config.yaml
n_kv_head: 5
norm_eps: 1e-05
bias: "all"
init: "uniform"
optimizer: "muon_hyperball"
lr_head: 0.00828
grad_clip: 2.0
schedule: "wsd"
final_lr_fraction: 0.1
MLP neurons of a small language model. Each row is named by its layer, matrix (gate and up: input weights) and neuron, and shows model dimensions 96-159. Each number is 50 + 10 x the weight over its row's rms, rounded and kept within 0 to 99. A neuron's up and down rows have the sign that makes its largest values positive.
Before each neuron's rows, "fires after" lists the tokens most often just before its 100 highest values on Wikipedia text that the model never trained on.

fires after: ".", " |"
L4.gate446:50 50 32 44 56 43 21 61 51 54 59 47 45 76 66 55 35 52 49 46 53 56 59 35 49 56 60 71 44 54 47 43 51 64 26 61 59 52 43 59 48 46 41 51 28 50 42 55 47 35 55 55 51 49 60 50 52 44 53 30 49 58 66 55
L4.up446:63 59 55 43 39 50 39 50 63 49 41 44 47 47 47 51 43 58 41 50 58 47 55 46 47 61 59 41 54 62 50 34 36 54 42 46 39 28 49 44 51 45 61 42 64 39 79 41 57 41 54 47 52 62 62 53 64 49 46 68 43 49 35 57

fires after: ".", " |"
L5.gate538:39 38 60 28 24 36 29 38 65 42 65 42 50 59 53 56 46 43 50 53 59 49 53 39 41 65 60 60 50 50 39 40 41 47 59 41 55 55 46 46 51 36 53 43 58 44 57 51 42 32 43 58 57 47 42 47 39 57 59 55 50 82 50 39
L5.up538:54 58 33 60 32 50 41 52 48 67 42 33 53 45 53 66 86 64 49 41 45 37 61 58 49 62 47 47 48 62 50 36 37 38 51 59 52 51 56 41 39 41 28 37 53 42 37 62 42 31 77 49 56 48 52 51 49 54 44 63 36 49 47 46

fires after: ".", " =", " ===", "==="
L3.gate50:43 76 38 46 54 62 67 49 52 55 40 61 46 62 39 66 36 59 62 53 54 45 38 57 35 64 36 68 61 37 55 54 50 64 41 59 58 52 54 61 59 51 61 49 47 47 57 57 49 60 52 56 30 56 48 57 34 67 57 55 61 54 55 41
L3.up50:59 60 29 40 57 62 39 39 34 63 55 51 57 62 38 34 43 60 40 54 48 56 41 27 48 41 32 62 59 60 26 43 68 68 40 51 68 56 49 45 46 52 41 55 66 47 52 55 47 43 62 66 62 49 38 57 25 58 27 43 38 60 65 48

fires after: " the", " The", "w", "The", "/", "p"
L5.gate242:44 47 56 55 56 58 49 47 69 56 46 57 53 51 57 64 45 50 51 31 40 45 58 57 60 51 60 52 52 55 52 62 34 45 41 54 28 60 53 58 57 50 57 43 60 36 42 61 45 62 67 55 73 59 54 34 39 64 48 41 46 68 71 56
L5.up242:62 65 61 55 54 57 62 31 50 45 49 45 39 54 51 52 50 48 51 58 44 31 57 39 60 42 45 32 55 45 33 16 49 58 39 56 60 27 44 56 68 47 19 54 49 47 52 60 58 37 47 46 62 34 78 61 50 44 50 50 50 43 55 63

fires after: " F", "f", "F", " f", " E"
L2.gate40:47 53 42 43 58 56 63 41 57 48 42 41 59 36 50 53 66 61 28 50 44 58 44 54 40 69 48 64 48 53 35 47 53 37 36 46 51 48 48 48 47 46 46 55 48 53 53 43 44 32 65 60 47 56 55 59 48 49 46 55 50 51 56 48
L2.up40:42 53 54 50 51 53 66 34 43 62 50 20 48 43 36 42 49 39 36 54 64 59 52 40 46 46 65 61 54 47 45 54 47 37 53 60 28 55 56 34 49 23 46 46 55 26 57 34 42 63 39 44 47 53 17 41 67 45 49 38 52 45 44 57

fires after: " m", " t", " c", " s", " e", " appro"
L5.gate217:27 57 42 59 56 50 39 40 49 38 41 43 50 42 68 38 60 50 36 45 44 46 52 53 50 46 55 49 57 31 44 37 28 57 49 55 58 45 59 44 56 60 43 52 47 42 37 46 48 67 50 48 52 66 52 66 47 62 44 74 54 38 67 45
L5.up217:47 47 30 58 53 43 62 47 65 55 57 56 46 65 57 38 58 52 55 62 47 47 48 34 52 41 45 49 37 45 32 56 53 67 46 38 62 65 40 51 52 40 39 42 44 34 40 52 48 52 55 53 60 64 57 66 59 49 41 39 68 34 48 22

fires after: "\n\n", "\n"
L4.gate271:55 56 29 47 47 47 44 66 36 37 55 46 53 38 54 50 52 46 40 61 47 34 55 39 68 51 53 56 51 51 63 47 46 49 46 55 67 63 39 56 61 52 52 44 50 40 61 35 54 58 65 39 51 39 66 71 48 54 51 55 42 65 55 68
L4.up271:53 35 40 51 60 51 60 42 40 54 65 57 45 56 58 37 51 50 59 55 54 36 60 45 50 68 40 55 45 56 50 73 40 51 52 71 51 71 44 46 57 70 44 62 56 37 40 42 56 49 58 32 54 50 51 50 45 46 49 41 56 41 30 56

fires after: ",", "s", "el", "ers", " em", " cons"
L5.gate498:62 41 52 47 52 47 42 38 45 57 62 65 41 52 51 62 58 38 54 44 67 57 52 66 56 69 58 62 52 66 36 36 63 66 40 47 42 42 62 47 65 46 51 64 42 31 46 61 37 46 58 35 43 40 44 56 46 54 56 44 58 56 64 69
L5.up498:74 45 43 58 38 49 62 55 33 48 52 29 64 34 44 49 57 36 45 42 63 68 41 57 51 48 59 72 46 42 58 49 56 50 59 30 41 62 60 49 40 68 32 45 48 49 45 42 50 50 36 42 34 47 52 45 50 27 53 51 43 69 56 54

fires after: "W", " F", " do", "w", "F", " Do"
L3.gate393:54 56 58 43 63 55 51 48 59 38 27 37 38 55 51 38 60 68 36 60 54 50 53 46 56 63 48 49 60 56 33 46 46 54 27 54 62 52 66 46 64 39 48 80 33 61 62 68 53 33 43 47 63 39 63 52 68 52 53 69 53 36 46 28
L3.up393:36 65 41 39 50 31 58 53 35 52 67 38 61 55 50 41 37 55 55 46 66 51 71 62 33 46 42 55 61 33 52 54 46 51 43 50 52 43 52 36 47 51 48 57 36 49 37 55 62 37 64 53 52 56 45 48 39 50 38 54 42 54 61 45

fires after: " |", "\n\n", " c", "'", " dis"
L2.gate196:48 58 54 52 36 59 36 38 63 48 62 45 52 43 60 51 47 49 42 68 63 53 44 49 60 53 58 48 46 39 70 47 69 46 51 42 61 47 46 58 53 53 57 58 53 62 37 57 45 52 54 35 47 34 50 50 38 67 45 42 49 79 26 49
L2.up196:61 44 45 50 48 31 38 56 47 42 53 40 57 46 38 55 36 55 47 65 49 42 37 59 46 63 54 60 41 52 60 47 64 54 55 36 48 61 41 73 46 59 66 52 67 40 51 51 53 49 43 39 35 53 41 46 47 49 32 60 28 53 40 49

fires after: "0", "N", "978", "1", "2"
L2.gate232:61 50 53 49 58 31 73 42 39 60 52 66 55 44 67 63 59 44 55 67 45 59 60 51 42 63 58 62 53 49 57 44 60 50 44 51 50 44 56 63 74 71 42 41 50 68 20 49 52 30 54 48 52 54 45 46 52 36 31 61 47 37 59 45
L2.up232:50 57 46 38 48 61 50 59 51 39 59 39 41 52 58 62 47 41 40 39 52 61 55 55 51 61 35 48 46 58 39 61 49 32 61 50 36 60 49 56 71 56 50 20 48 54 57 59 49 49 47 39 53 53 43 51 55 39 55 45 43 44 59 48

fires after: ".", "==", " =", " =="
L3.gate346:45 54 39 54 40 53 38 55 26 57 46 47 60 65 47 68 55 69 56 38 51 60 57 50 55 44 69 50 44 45 31 53 45 57 55 72 47 54 42 66 53 38 50 46 39 50 46 49 31 42 64 46 58 49 49 46 51 63 49 46 43 54 57 51
L3.up346:41 65 55 51 60 63 41 51 47 53 53 54 39 72 49 52 29 69 52 37 55 39 51 50 42 42 54 64 53 42 30 41 41 45 60 51 53 59 58 60 49 29 36 51 57 54 33 36 46 47 54 57 54 64 49 54 46 49 49 28 43 62 70 39

fires after: " ", " |", ":"
L5.gate30:42 42 40 38 46 50 16 60 47 62 67 52 54 40 62 62 61 62 61 39 50 42 53 61 36 56 51 56 56 51 46 57 62 38 59 51 70 67 34 53 49 34 36 37 59 40 57 55 59 58 48 66 58 45 49 42 38 80 41 55 45 44 63 49
L5.up30:23 58 45 48 48 56 37 70 53 67 42 48 59 44 79 61 47 62 58 50 48 52 52 65 52 42 51 35 49 48 51 54 51 40 62 65 59 53 39 42 27 62 43 37 47 29 43 52 61 53 57 37 55 54 50 50 41 53 43 40 64 61 46 49

fires after: "\n\n", "\n"
L3.gate211:61 54 32 47 46 44 45 51 52 39 33 51 51 56 48 67 53 44 62 41 50 55 50 33 50 61 57 62 49 35 61 58 56 44 39 57 63 32 47 56 59 42 43 48 55 62 67 41 71 51 53 35 44 44 69 58 57 38 45 66 35 61 40 47
L3.up211:72 49 45 49 44 49 38 60 33 41 63 43 52 45 62 47 47 41 51 57 54 52 47 32 51 47 46 50 49 61 62 43 55 57 63 55 58 65 39 56 71 64 57 50 48 20 38 36 51 58 52 47 38 43 55 74 50 47 45 68 40 41 43 68

fires after: "2", "1", "4", "5", "3"
L3.gate592:41 49 55 45 42 73 51 24 69 50 37 46 64 62 59 54 66 56 69 58 35 51 57 54 70 64 54 54 59 54 59 41 48 68 49 48 61 51 40 45 48 46 41 44 49 50 53 64 50 44 72 59 62 42 51 56 49 46 38 62 36 47 64 29
L3.up592:52 56 44 47 49 55 66 60 36 54 59 58 48 33 57 44 41 38 56 33 57 45 47 50 69 43 50 59 43 53 52 64 47 47 58 52 44 59 48 52 53 46 38 44 41 49 45 36 74 54 40 46 54 73 57 64 50 28 56 43 46 47 69 41

fires after: ".", " |", ")", "\""
L4.gate426:53 50 49 42 49 53 24 50 48 45 52 39 42 60 42 44 38 50 54 54 69 60 44 40 50 73 57 58 51 64 53 52 32 53 37 57 57 34 51 47 37 32 42 45 46 56 65 55 38 34 69 58 52 58 53 47 58 34 44 56 63 60 38 56
L4.up426:58 58 50 50 44 40 25 58 52 45 51 39 41 49 47 55 64 43 54 46 48 50 51 47 47 65 60 53 46 62 39 63 33 51 36 36 62 32 41 55 39 52 48 46 49 49 51 32 50 12 61 51 62 58 47 41 42 52 42 55 44 49 58 42

fires after: "|---|---|---|---", " W", "-", "\n", " p", "O"
L4.gate38:46 61 41 47 46 61 42 49 48 62 58 60 50 49 55 58 34 68 43 47 47 47 52 72 64 57 50 69 51 46 39 57 46 53 47 59 76 41 64 50 41 40 38 55 53 76 55 57 43 59 63 30 65 58 48 56 48 51 40 61 60 39 55 65
L4.up38:25 51 49 56 40 61 42 46 48 70 41 58 50 37 49 55 49 53 33 63 46 50 59 61 56 62 68 61 48 49 53 51 58 38 24 42 59 39 43 37 54 46 69 48 65 49 55 69 45 67 47 47 61 48 37 55 54 40 39 59 70 50 40 63

fires after: "'", "if", " larg", "s", "ent", "ask"
L3.gate276:55 36 66 54 38 47 62 66 47 53 79 53 36 43 37 54 53 33 54 45 55 34 34 61 39 63 47 50 56 57 63 51 73 48 51 58 49 47 49 36 60 31 44 46 41 36 46 44 39 50 47 77 49 51 49 50 60 42 72 52 52 73 50 46
L3.up276:49 69 70 54 59 38 58 41 46 46 41 46 33 39 49 43 46 62 61 33 52 59 46 50 49 38 54 76 50 47 33 49 53 53 52 61 51 46 43 72 39 62 53 61 54 47 32 48 56 59 58 45 57 51 54 42 36 57 53 42 50 61 50 48

fires after: " (", " \"", "F", "-", " "
L2.gate178:45 34 47 54 49 49 63 31 58 45 50 55 56 57 44 63 52 54 54 45 47 35 53 54 44 41 46 61 50 50 53 58 53 53 52 45 56 61 62 64 47 43 40 45 59 49 56 66 57 45 52 58 62 24 48 61 47 52 54 61 52 50 50 63
L2.up178:45 63 39 45 45 55 49 47 50 58 34 46 55 41 77 49 60 51 46 67 59 61 54 49 58 63 33 59 41 66 43 57 48 60 55 43 44 34 48 36 55 50 77 58 38 56 42 54 63 67 63 55 32 55 26 60 56 42 54 54 72 42 53 45

fires after: "'", "s", "ens", "1", "4", "ers"
L2.gate271:47 49 44 51 33 31 53 40 43 67 60 50 39 40 48 60 37 50 66 61 49 65 26 50 52 43 49 59 48 55 54 67 71 69 53 53 51 47 53 43 41 28 58 34 40 48 56 47 44 48 61 50 35 59 36 57 54 42 58 46 53 57 54 48
L2.up271:54 60 40 44 44 54 68 46 47 58 47 44 33 57 54 54 54 57 54 32 58 44 53 52 48 48 61 57 39 64 63 61 53 47 81 70 55 73 53 38 54 48 44 51 27 36 45 45 58 48 42 60 38 43 46 49 60 56 38 50 52 64 66 58

fires after: " at", " At", "at", "t"
L2.gate41:48 44 46 64 45 49 26 41 47 61 68 63 72 48 45 51 73 55 59 35 36 48 45 60 48 64 40 58 41 58 57 48 50 59 48 60 63 58 54 30 62 61 34 52 41 53 41 64 35 44 51 46 50 50 43 52 41 61 65 45 52 35 55 33
L2.up41:55 55 70 54 34 41 33 72 54 49 41 42 60 50 49 48 58 48 34 47 58 39 51 52 38 41 51 58 59 20 61 37 43 47 43 36 47 65 51 41 70 55 52 67 55 62 34 37 60 64 52 45 46 57 45 58 45 58 54 66 65 41 56 30

fires after: "."
L4.gate316:53 54 37 57 52 55 21 51 72 55 66 46 37 61 37 43 55 70 57 41 55 35 60 39 35 40 73 39 42 53 64 49 48 60 54 59 36 63 46 43 40 40 40 48 41 64 55 70 34 51 62 45 44 53 57 50 59 46 67 44 71 60 56 50
L4.up316:65 50 55 46 43 59 44 46 59 49 57 61 49 60 60 39 55 54 33 62 55 43 62 37 47 56 56 62 39 69 34 51 49 47 39 35 57 47 49 63 58 78 68 67 60 49 53 48 49 21 57 46 52 58 64 28 60 55 67 64 54 46 39 52

fires after: " at", " At", " ar", " Ar", " d", " c"
L2.gate142:59 51 32 37 54 39 39 60 49 45 67 46 38 52 53 41 61 39 41 30 45 43 60 44 54 61 49 46 54 55 46 41 44 57 47 42 42 49 65 58 67 38 41 44 47 34 35 54 40 52 34 55 47 34 36 48 34 55 49 53 56 45 46 39
L2.up142:55 33 77 60 43 44 44 55 54 33 59 52 68 43 50 46 72 48 76 43 63 58 45 49 60 60 45 49 41 39 39 47 33 49 57 31 38 42 52 32 64 38 55 58 48 28 40 52 64 51 47 47 55 57 35 59 28 57 64 56 63 55 50 62

fires after: "|---|---|---|---", "\n", "-", "als", "yn"
L4.gate155:34 54 45 58 75 58 37 42 66 62 57 46 45 59 60 57 37 54 68 37 56 49 57 47 52 65 44 58 43 50 47 64 45 54 49 63 52 41 67 57 34 35 63 41 46 54 69 51 43 51 52 53 55 74 53 52 48 54 48 51 38 29 68 45
L4.up155:46 40 61 74 56 51 40 57 42 44 50 49 42 43 46 44 56 44 49 70 46 61 50 52 41 50 67 65 52 60 56 39 49 80 55 62 76 46 57 51 56 36 71 38 44 60 57 52 51 36 51 41 55 53 53 53 56 33 48 63 36 53 29 54

fires after: ".", ","
L5.gate271:37 46 49 42 30 59 41 35 69 49 49 56 44 55 61 66 43 55 58 50 47 65 38 53 62 45 36 42 44 44 82 46 43 73 47 60 46 41 68 59 59 57 46 47 59 39 36 64 41 40 46 61 56 41 42 49 54 62 52 67 57 49 65 35
L5.up271:44 32 49 48 43 49 53 55 36 65 52 56 45 45 27 49 50 45 45 31 50 38 36 47 34 42 44 58 42 58 56 75 67 42 19 50 61 66 39 55 54 41 47 45 49 57 53 60 37 45 40 35 52 43 50 50 43 53 39 63 65 43 66 43

fires after: "\n", " ", "1"
L5.gate531:43 45 52 53 61 42 36 34 54 35 45 52 53 43 47 65 56 43 48 55 48 43 48 61 44 33 38 51 54 57 49 48 52 73 49 63 51 51 53 48 45 58 69 54 69 44 49 37 48 54 42 51 49 36 40 59 35 50 49 44 64 41 49 49
L5.up531:33 46 37 61 75 56 24 35 64 51 61 53 57 63 44 58 50 52 61 55 46 55 56 56 63 34 59 60 55 53 43 57 39 58 46 56 42 44 46 36 57 49 60 44 30 45 73 56 43 53 58 64 53 51 30 69 50 53 59 31 36 40 63 57

fires after: "2", "1"
L4.gate564:37 53 49 51 49 53 34 52 50 61 49 65 65 52 51 54 65 52 57 40 57 30 44 56 42 52 46 57 51 50 46 45 56 65 38 69 53 46 64 23 44 39 46 31 70 43 47 51 61 42 44 53 62 51 34 53 34 44 46 52 43 46 50 42
L4.up564:46 55 54 43 71 59 34 58 45 64 53 75 70 44 49 54 41 65 58 49 58 29 55 46 46 54 47 57 50 28 63 52 66 50 58 50 60 64 48 38 53 44 48 32 41 43 62 44 52 54 63 61 40 56 39 52 50 37 51 55 36 67 47 30

fires after: ".", " ", "1", "itle"
L2.gate37:64 57 47 48 36 54 51 34 37 34 55 48 61 44 42 42 51 49 61 57 62 64 63 36 52 55 55 51 50 52 64 52 46 50 46 49 52 53 67 47 66 61 32 49 59 46 43 63 65 45 54 49 51 32 47 67 45 33 46 40 42 52 65 57
L2.up37:36 55 45 63 46 45 53 50 45 36 66 27 61 55 37 68 72 44 62 32 45 49 66 52 34 39 40 42 61 47 55 48 47 50 40 50 56 50 51 60 60 69 58 44 44 59 54 51 60 45 52 49 51 35 44 65 43 58 64 81 28 64 80 53

fires after: "\n", "l", " p", "ode", "b"
L5.gate560:50 42 54 41 45 41 62 31 51 49 59 44 70 38 63 56 55 54 47 45 55 45 46 51 52 47 55 68 37 54 68 66 51 56 36 63 55 45 38 43 55 51 66 45 47 51 50 63 64 57 53 41 33 65 59 51 45 39 37 59 36 40 46 55
L5.up560:45 61 41 58 44 37 72 37 59 54 49 50 54 40 53 61 53 44 56 66 58 70 45 54 47 56 48 41 63 51 56 47 71 52 64 49 50 50 50 25 57 31 46 54 51 36 30 31 57 41 39 57 53 52 71 61 52 57 57 64 45 45 50 75

fires after: " ", " place"
L5.gate204:54 51 65 46 56 54 42 44 61 55 40 76 57 53 56 36 52 53 47 46 54 52 61 48 53 76 62 53 50 46 58 54 58 55 65 36 46 47 60 51 49 46 53 38 57 75 56 57 51 64 40 53 47 57 39 39 33 61 44 50 62 82 68 25
L5.up204:53 48 37 51 37 37 53 57 44 56 59 53 59 26 53 48 53 44 40 54 47 48 29 56 40 50 59 65 65 48 53 52 46 58 55 47 52 66 39 37 50 48 64 22 59 46 58 45 55 40 57 49 40 60 31 56 59 58 61 60 55 71 45 45

fires after: "\n\n", " T", "\n", " tem", "t", " prop"
L2.gate394:55 52 30 46 39 41 43 63 61 42 41 36 36 55 55 40 55 51 57 61 43 67 62 31 49 49 44 55 66 32 47 45 34 46 55 68 48 48 53 45 41 60 54 40 58 53 37 37 63 57 38 26 61 29 51 50 64 53 53 43 50 43 42 40
L2.up394:56 50 45 47 63 40 60 47 63 58 52 38 46 40 50 44 48 40 61 48 43 57 24 55 42 73 35 42 48 35 50 39 53 47 51 68 39 46 55 45 61 57 36 33 76 28 46 49 42 48 49 47 57 28 39 59 54 54 39 58 40 47 63 57

fires after: ".", "-"
L3.gate231:59 46 53 62 61 60 50 45 54 34 52 51 27 51 45 64 57 45 54 37 40 68 48 43 55 52 41 57 42 42 58 58 36 58 38 47 53 40 63 44 47 36 20 51 79 47 61 52 41 48 39 38 63 33 38 66 39 43 45 63 51 56 66 37
L3.up231:49 31 52 51 52 50 42 46 57 52 58 51 60 39 62 50 57 54 61 58 35 54 71 53 47 48 44 55 50 60 50 55 56 53 43 47 60 43 52 39 48 51 46 70 49 34 67 55 44 45 47 29 49 29 20 52 44 63 49 55 47 55 48 46

fires after: " the", " =", " is", "The", " mult"
L4.gate116:48 47 49 54 56 57 40 59 50 61 37 64 43 57 48 58 55 49 57 42 42 49 41 53 52 52 47 45 48 42 65 50 52 56 31 46 43 45 49 52 52 58 30 46 42 51 72 45 32 45 40 61 51 34 51 59 45 63 43 59 54 54 54 61
L4.up116:53 63 39 57 30 60 48 62 37 51 44 43 59 55 34 63 45 43 52 50 55 57 57 42 54 41 44 39 51 60 45 46 49 45 47 61 47 50 42 49 58 55 42 46 69 38 51 40 58 43 43 57 42 25 49 58 42 42 50 56 38 53 38 67

fires after: ".", "\"."
L5.gate465:56 38 47 34 23 44 37 55 50 34 53 41 61 54 53 39 62 55 49 51 59 50 41 50 34 57 63 50 49 57 49 57 31 35 54 56 58 41 48 47 44 41 43 55 41 65 53 66 39 26 65 62 58 57 39 34 49 51 50 54 64 38 56 45
L5.up465:62 56 47 16 45 47 35 59 50 47 45 61 37 65 50 55 39 46 39 56 67 51 46 40 47 70 68 59 53 64 30 52 46 50 39 49 44 26 42 51 43 49 37 47 61 51 57 55 46 29 46 46 48 45 61 48 44 55 63 50 50 43 33 49

fires after: " t", " h", " T", " H", " Che", " p"
L4.gate204:57 58 60 39 45 52 45 59 52 51 50 43 52 34 53 40 64 59 49 59 57 49 46 49 51 56 36 42 56 49 51 52 34 42 55 69 50 47 31 57 58 68 72 56 44 55 57 77 48 36 53 59 47 45 54 47 65 42 59 61 56 50 66 44
L4.up204:40 54 50 40 59 47 41 53 46 59 44 50 48 57 34 62 52 46 49 46 60 64 62 38 52 54 58 43 65 58 47 55 73 46 52 60 39 57 39 55 51 30 45 41 58 61 39 56 55 50 37 56 38 42 41 59 65 43 38 58 65 57 39 43

fires after: " ", "s", "2", " occ", " m"
L3.gate134:31 65 47 54 49 49 28 34 47 30 50 73 51 58 43 55 58 47 31 55 66 51 63 43 59 66 65 40 54 45 38 53 43 46 59 47 46 30 59 55 46 52 48 29 55 63 52 41 53 42 60 63 69 70 51 50 35 37 56 48 50 59 58 38
L3.up134:59 53 34 46 41 49 49 43 60 45 48 74 41 25 47 53 79 45 46 47 42 49 55 45 54 39 58 44 37 44 52 36 63 56 66 61 47 50 45 63 61 58 51 43 50 55 38 31 63 67 47 51 43 51 48 59 45 46 56 40 65 48 43 54

fires after: " F", " m", " appro", "C", " sp"
L2.gate392:29 69 49 55 52 42 37 36 58 63 54 27 42 44 55 58 39 48 65 49 32 49 53 53 51 48 56 55 44 40 58 72 31 58 43 50 63 50 58 54 55 50 33 43 51 49 59 41 52 43 59 66 40 62 50 59 52 42 60 50 56 44 54 56
L2.up392:38 41 55 63 66 47 66 50 39 48 33 40 59 53 51 34 54 65 48 38 44 57 67 56 63 44 39 34 46 60 45 60 56 62 29 56 41 55 49 55 53 54 48 45 46 43 40 35 46 61 53 52 26 55 65 35 45 49 50 31 45 35 34 55

fires after: ",", " well", " and", " (", "18"
L5.gate630:52 41 57 50 57 43 31 36 42 53 64 50 68 53 28 50 64 47 58 42 60 36 60 63 42 45 57 50 40 50 46 61 62 63 50 52 49 35 57 47 52 47 58 69 44 52 66 48 48 39 73 60 52 37 36 35 68 44 45 50 47 38 57 43
L5.up630:51 30 48 43 44 41 54 36 46 36 48 60 36 43 36 56 39 71 51 37 46 34 54 48 42 48 61 50 50 54 72 58 66 64 53 53 73 54 66 54 47 53 49 41 36 64 58 51 60 43 59 54 59 49 53 54 47 51 34 49 50 53 41 57

fires after: "\n", ".", "-", " Gen", " |", "us"
L4.gate84:45 67 41 65 50 43 75 56 48 64 38 42 71 54 45 50 48 57 58 46 42 41 61 61 70 68 53 41 39 40 55 45 38 53 61 62 37 48 37 65 86 52 41 59 39 63 56 66 38 45 44 51 39 44 66 48 51 40 42 38 48 38 60 43
L4.up84:36 58 47 50 72 50 53 41 57 49 46 53 69 46 42 48 61 44 51 44 61 39 41 62 48 57 51 40 37 35 68 38 53 42 52 47 27 51 41 32 47 68 41 58 57 42 49 51 34 47 55 39 42 36 53 50 52 42 37 55 56 52 68 63

fires after: "\n\n", "\n", " is", "-", " \""
L4.gate352:44 44 60 52 56 52 26 57 54 57 34 79 49 38 64 54 48 31 54 42 63 29 56 40 54 57 52 56 56 36 40 50 43 63 57 41 40 44 63 53 48 54 42 50 64 62 61 63 50 48 54 48 54 33 52 45 68 53 54 52 49 53 47 45
L4.up352:53 60 42 48 52 56 51 42 33 41 47 41 42 56 53 60 48 60 53 42 36 55 49 57 58 74 41 60 64 59 36 43 34 47 49 34 61 35 36 45 54 56 48 38 53 44 44 75 38 65 45 53 69 27 41 67 59 47 41 67 48 59 43 40

fires after: "\n", " well", " and"
L4.gate114:53 37 47 45 61 34 43 49 37 46 52 50 42 60 46 66 46 58 66 64 67 61 62 51 39 59 58 57 42 57 57 55 54 61 47 60 44 51 48 37 67 54 68 56 25 46 60 59 49 54 59 43 55 31 64 56 51 40 52 40 53 50 50 58
L4.up114:52 50 46 35 48 30 39 41 34 36 60 43 53 46 44 52 37 58 54 39 47 69 55 45 55 60 58 48 51 46 28 66 55 71 49 43 40 39 42 55 55 52 52 37 28 57 44 47 38 44 79 70 76 52 42 58 54 42 37 53 61 55 42 49

fires after: ".", " |", ")", "\""
L5.gate69:49 52 33 30 43 48 50 42 69 41 52 34 42 59 60 46 53 57 50 47 58 53 46 50 31 58 55 54 55 69 39 64 37 30 49 44 57 47 69 62 41 44 31 50 45 49 57 65 35 17 56 59 54 59 65 58 59 42 56 51 67 69 50 44
L5.up69:59 57 50 36 30 50 24 55 58 42 49 37 45 45 45 54 60 47 45 37 59 58 54 42 55 60 60 41 45 59 43 43 46 60 43 69 54 39 38 40 55 58 34 47 54 57 63 52 39 31 69 51 71 52 57 49 58 30 54 46 60 39 47 45

fires after: " H", " h", " le", " O", "le", " prom"
L3.gate468:59 63 49 57 45 59 60 35 48 46 59 48 48 36 44 54 47 53 44 52 73 47 44 60 58 54 55 39 24 48 43 49 70 41 68 45 43 58 42 59 66 57 32 53 59 47 51 52 42 44 40 45 50 43 22 62 42 52 48 58 58 53 60 53
L3.up468:56 48 49 48 53 51 34 48 39 36 50 29 49 45 44 65 31 55 46 47 58 49 65 46 43 53 71 54 50 63 28 48 65 73 49 65 36 46 57 56 60 40 44 55 63 53 45 50 59 34 69 60 40 48 41 61 54 41 53 46 45 54 51 44

fires after: "\n\n", ".", " |", " L", "ome"
L2.gate589:37 62 33 47 32 61 47 54 47 53 45 59 64 42 51 49 38 64 60 52 52 43 46 49 55 62 53 50 58 30 68 43 53 49 52 62 38 42 51 57 43 62 68 44 49 48 63 52 40 42 58 56 52 47 62 61 35 53 37 43 45 51 41 33
L2.up589:37 45 32 30 59 41 53 55 42 56 62 57 58 45 32 37 43 50 45 53 44 52 38 45 44 57 53 56 46 42 62 58 45 52 59 53 48 53 50 44 51 61 78 44 44 37 63 49 60 52 59 52 40 42 45 44 47 41 51 59 55 48 51 47

fires after: " P", " p", "|---|---|", " av", "|---|---|---|"
L2.gate470:39 43 52 64 60 56 44 54 55 58 48 39 55 62 52 47 62 45 47 41 37 66 48 50 31 61 51 45 38 45 54 65 69 44 53 39 54 36 61 61 49 50 64 52 41 63 63 37 40 61 49 53 47 44 49 38 64 47 54 33 68 47 63 46
L2.up470:57 44 78 56 67 64 39 70 37 43 53 43 55 61 60 54 58 48 76 61 39 51 53 32 30 45 57 59 47 45 45 41 56 35 43 46 47 27 61 50 38 48 48 41 45 49 69 34 48 47 42 51 36 36 52 42 58 28 45 27 62 46 42 55